Weights of a small GPT-style language model, trained from scratch on English Wikipedia: 13 layers.
MLP neurons of a small language model. Each row is named by its layer, matrix (up: input weights) and neuron, and shows model dimensions 0-127. Each number is 500 + 40 x the weight over its row's rms, rounded and kept within 0 to 999. Numbers have three digits each.
A block is one neuron, or neurons of one layer that tend to fire together. After each block is what it responds to, as a language model described it from the Wikipedia text at the highest values.

L4.up41:562541561563473468439492505542474530540471500476494578507516531477512512543496459480542444465447486564489469499530437412464524533442520510501496388442517505537505534543490463461502495557447566442426579501468513547530481402500509496428562541476463549495472509521515474506533574535450530533528548492558519456510521436516533513421472573531568458463496575492463554541570490416541561479449
L4.up98:527580573490531553468430487543421499445550506568424464425497432475545467533525463494453413514451479598526504498522497517541521480520457468518464551508469496531551517566564535542455519562478530466537560499392459462496431432469467460560498479551494461504565495535516476539550512485503476504509431523514567519410443489525527490553402531499482501450477518538512476469515562473502523518480
L4.up529:543546461508500491551467478553516534473482538575561532532447518483482547501492484507479472488500484476535502470517539430513505505537513474559491517484501456589495460502567558508485451473457532395466444521503455470509559480540481436539482588481503473541462547589527457464539510550562531561454506498535493496526526408489517483460456426521518447507476485511458522551498581532487520524519
L4.up783:542503590528537481448445530523508511530526495498541517478493457526501514469515438512450490473468515596477523459463402491480600454501496464543479474505509489509485528528552511431468482552430530465471571547462549540495530469460486404479479534468501544480436498486492481478537517512577469566487457515513513524529536439532484455440514472508507537511537499563470481561548501461552507556456
L4.up786:475562498507526431438408454451462450452464509516485542483507559495541529482505462553566446470462509458517539444491454414512468496501529460520438522428464521570537471487564516483407493557494506454459524504461440540469456413513432504520559503577543546548472479544456475525517510493526528500476485418569501498460512492500514512459439508478467509626514513515490476496489522484575543547497
L4.up950:525498496536602488469571531489492481455532484601420446559453498468508611555471547454509475469395559475585500495472517512449477404490491480475532517469456436488458476474491488471511538515554526511454559543486444473467522488517457475536443454558465500521514441458514456511500372494578459510498507471461483524504487528502487396492509549532551570511485509554546504511561509508475451474523
L4.up992:527537549559502424512532544490490470538523527525469541520567484507480565490460533513485493511513499600515534409484431482563503439447470544483535477455502509463589518419545542512473473529502518449499476509507442481432472433513497507497549548472513499510473504539497498468469496519581555473516515414479490471505552444517497510497487547440480485517520567540538482453534531441573485528414
L4.up1001:566435577491499440419496477499456491475465500478491444449392493567496505559474533525466464457428566544530547409572567455507495465503496462486531617517547436508527475443495557461565467536545550486503516464482454496468472538539480471529540479559492520556493541520553456517563477480524482530516483462512573470454456500491513499463442550521509520507531520564535499504461531470485531460493
Mid-word fragments, mainly -ful

L7.up124:494457523476509452482479507494497459507488572506438501550444483464429519416488532512505518466474527500608552500561466496630499451509496524493550484474509464485527461555485562482534503508480552429488463560506553500507500495505427554496487522583518537531535513454516491488552509462546452517521491462541573422453532492520471430504516578442537525498467473587462501545542542536587493488548
L7.up171:526511495507564558511453439453440531510459485523504562449470525434494503507520522477538516464522479599502528486479502526563623427495516556543493446456465468550521513489522496457440486518500484533548536566480430526481480525527466503452554535514494552496468489470549526494525498524548516495528494485565516502483506507496524504487436537505450459442481504561464483565571522536501517483559
L7.up190:494449493530514446534454489498504509470525502578524565544453502428545495502536490532568507477519509552589422444477478533495465444449427423530522533435370472503527543449539542535503498504512499541527499466457477521438549508505421439522537667451495504509547560476552555494536471425497467488445499442523513525554480462463516483469461504455475471544445502522492445509500517518561507519518
L7.up229:502445482469553510429487487510438466521468529491439510455549502518524507506499484579485572550554506494482537485495540471557554433525429532529417452418532500491471490462506481524458486505525588477541484608497426494415455563560472512555469476500461476553580429491527518554561502493527453493542503431505509489491478476502563514412550521537456510481505493567528438568505542525527522516565
L7.up315:557478500476483563497462451477501467451471538529465509504483513457481546502482473503506573532479481508617530484495419384529506436567519435553431468466472471509586490502544453444484533559547566372489526536491398491399453510472463451497578464494543557522522492538564491525518514508441509481524443468481502455510493463562544442480537479432500488502571556515493480440551484414468488536521
L7.up476:487492571487548526450504498533460528452452508505506540527535473446516476551469484507550475478495484567498470389585451489495511470487556478528397463509451432526500511511494489465492525479508545441545574491522481447451459434552486438499517459436521529527515466524529588482540484492435475457423475535556514424554457504544493468533506494526555482456554594479442562537502555515473519591504
L7.up584:558578549412523489434460503511517461536519470589501473493498536503552520487468533466582530540490494469454522496464512460565574463511462506468463489453518439504530507482506554460428480479538515461507571547520479553475508492503464492533476483522569563509480466522486523525493448534526432506490508487524451496493487474461461452491507538523498438462520548591467493450578522491532488443500
L7.up785:488503485476526440507457528481490433437473509509440510458538491500521508529514494488491507476459473570536493423477514478521512570522448558565442402538490444524544465536575571538528448546513556517466474545486437449429473452512487485461503455502449554544551418535489476498523492517536576452481508523502551503523460515540525431541459533519487369459510548499468515538607540499522458543541
Mid-word subword fragments

L3.up165:588481504488473473540454489477491523456561562525553477461451469460467531499516460521462429450443514499527469539546453401509507471445522500514435522472447449539460477498581507427526383598483527462510489557476490422458508416528494468480554510509525498540543498555506575444541479614485541463510492500489526456489476570484521509487494488423522525522534527496474471541587437475499509549489
Mid-word subword fragments

L7.up80:531518572489469484529531511533498504532547514467469507438433584517514495555536473520550467552513435568448488467471507474548533471486469431504520433518458488508570483560459553468504494525461500511448578444490484449513492459507460436489485542495543493481492525494559469467539468527507490559467470515501448463468372511495497366499523505540562461475591502567532499531560536545436580522455
L7.up163:513571548466423480471475521509465432576489559530497502481471471554576550562489526498549530494553482449479499476516520559465500503500512523516450545559544538527540469495554545514479527551472521524490564486477471490445527486546498524491509542438519514505483513495553503484545511486414463526461513549517531490401471402508468481483508523494524489516546482507475547499553587522433496537553
L7.up189:559459478475506530469478461532598474491477476576505577498418545544504614569435521536608448480517488467495474469475549445488522493477449471571414547491533464547466520447534541455464467501516534481525475490521470514467477495474444522475510524549560490536543513521506482503503517553506472472501439422500541518460479499497509493533441571479615450576569489564445518567571517502510487478544
L7.up199:419489587467485504536383493465485581522456493528502547539472550525535611521466510542534482510542519532451514468443494477568510457435555493545514452515438562523512514454531557499514455504488460505497455549469541445435549518567470540510533514479501500482548488496559508509468524535539471471448529501423461489418491485439503533539480579453561569460410500524518445449472431502458517543471
L7.up338:454521516490515441504438487518454491473505467563494522471509477468520542484562585465514553469527536475532459495502510462563522434474563467495519520506447558573466467531545493539510523517505537577506529538473524452498479520590426492541479527447469452456478548537552490533547516460455495473460500470553496497448455525505424539490535542529522458480491491548435520503568523515571584517515
L7.up474:478534535524454482514474527505485469541439467506508526477437526494484539542514534522517491445557539511405433510554507471433517500429574458518505486530503443509494498485543488531536563625525485485421556468530452522440501516557487427433511589407526511527485531492516477437554488504428499505501564500472504503480450551499542501511452547591595513526503526516459422551540464498476418604539
L7.up587:504528499436458523446465442450453441497440483537528480527467537470547554549462475533593546480533478590485576426527519496463541517459523416495455540479471476583505498492457470542449524555519526465491463553431448501488465544489492490486522554488535512538544536534598523504462496486442491530481543493518459484513449509545398502531504559515435460463528547517421526519544513501564433525527
L7.up790:479504564501463465470475469501521495517480449511487518456435493495597500521425554519549490440573530505516504466550524504505464476540460529431419507560513543515453551549525542489470608531521488559508459482450463463535439524517487443523545521462514464498558446497548493499538479489439533513465466446549466458530489541475393478511487549487474483543475508507471540491556540423490426471562
Word continuation after B

L3.up392:410489516482462484406491469499503429471438458508533549493464518460439523482450480536479513511487528654454449457529603535437465471480504550618460538459508453524526508534486627526575511530445479493513534529484446507441448511564552464485465513515538560538556500583510485467608495481404506524478526486468439444519474454482483415466532499526509453573560548532442549507490511487471522583507
Mid-word fragment continuation

L4.up32:581452551481513572487481492514545427486495432503517519566538491461544506455459544535535536529495444560524499515495479495564622500477558494586510479487491464550497430492522564500516450461507516445507589572519463492487492522492469470464456508481576449488515514546488589522526485489483454534449492451522470475472495465421513467498496579502604506514532528517457539490519540558503485498556
L4.up517:500430607483456483458496457542528515482499505456504543473577507488494543535441472497565508477523478556507526443481567455580493435518526458540488468568501371520452478509438483475497494521519498509478512485466491475470494495454537571439537565509575504531544513569526464428506526511447504495460485454491482425488411511470424417521530589460539495518516571515520531485461466437516546510565
L4.up567:464476487508454528460436470548487480499516471507561496448540518522470532544512483618478457483472485580491469508560480493496502493467550504480401537416367531528482564472551474559470561555489523560479577506426542560483485481524463480484554563529521522454459522517497505540498497549506553511512477479418480484477469474542571563489455499474525521535514534508568480520527553471522482555529
L4.up639:533459527459455499539459486544472420545507542501465496457550481512513494507520427521555520502428487491516503488544554479507580415496459450515461479432473473542452487519527510565511474487488509497419553612470505523481513506474440404477460486529531499534461483509430516459510479502480473481450500501445499455446479495508471484446503524522507555513513544546526541450577512527565446538493
L4.up658:492456520529490547451473463595419489510500500493530480508565429505443556495483496509576484484545502595503508507442546459517532406515500464512469518568496473518502489517568518420490550489474485490425544512532515559432516482523467489449598537533528513538529492538496590551548489508466417502471428483561532488500497445520484511516515507522538512510541492562524587487447542523518553512606
L4.up665:528538533516527460524499466564406514547594506496482531511562500541509467495498504490494536490519462595448520438492497490490535459448500483479499495462420537539534519510552529506484544483475541492418551488442487466467485384398464489487605485553529576522522524510543475517492462551488452525495488525521500414495451457552477482495449546470507502547538575523444505506518457452545447470496
L4.up834:530487539524467453534433476505553430512490449548468477467491542471550535539473447484547539491499503544504528432514523518484526486521456489525550519530491425508478478499552558544572510488505505430481487540465475480476446507477514422490561496506569505486554493538545461469558514541446530455359553545409519523514444478475470472469464464486517513533558485519501599480544490517531394430523
L4.up873:539543503560453463523528464528507455546493478484532563473482542471482458480467493467569492545510462533524521470518487567503546520464546478508557484454451565547480518508523522435416511529523534475443506502441397503532481444408496433473560547528475544525503533516513431518543479539495512469495448505512531468509448478454509491480519459629532461511505496554427467532561509494545501488537
St/est word-start fragments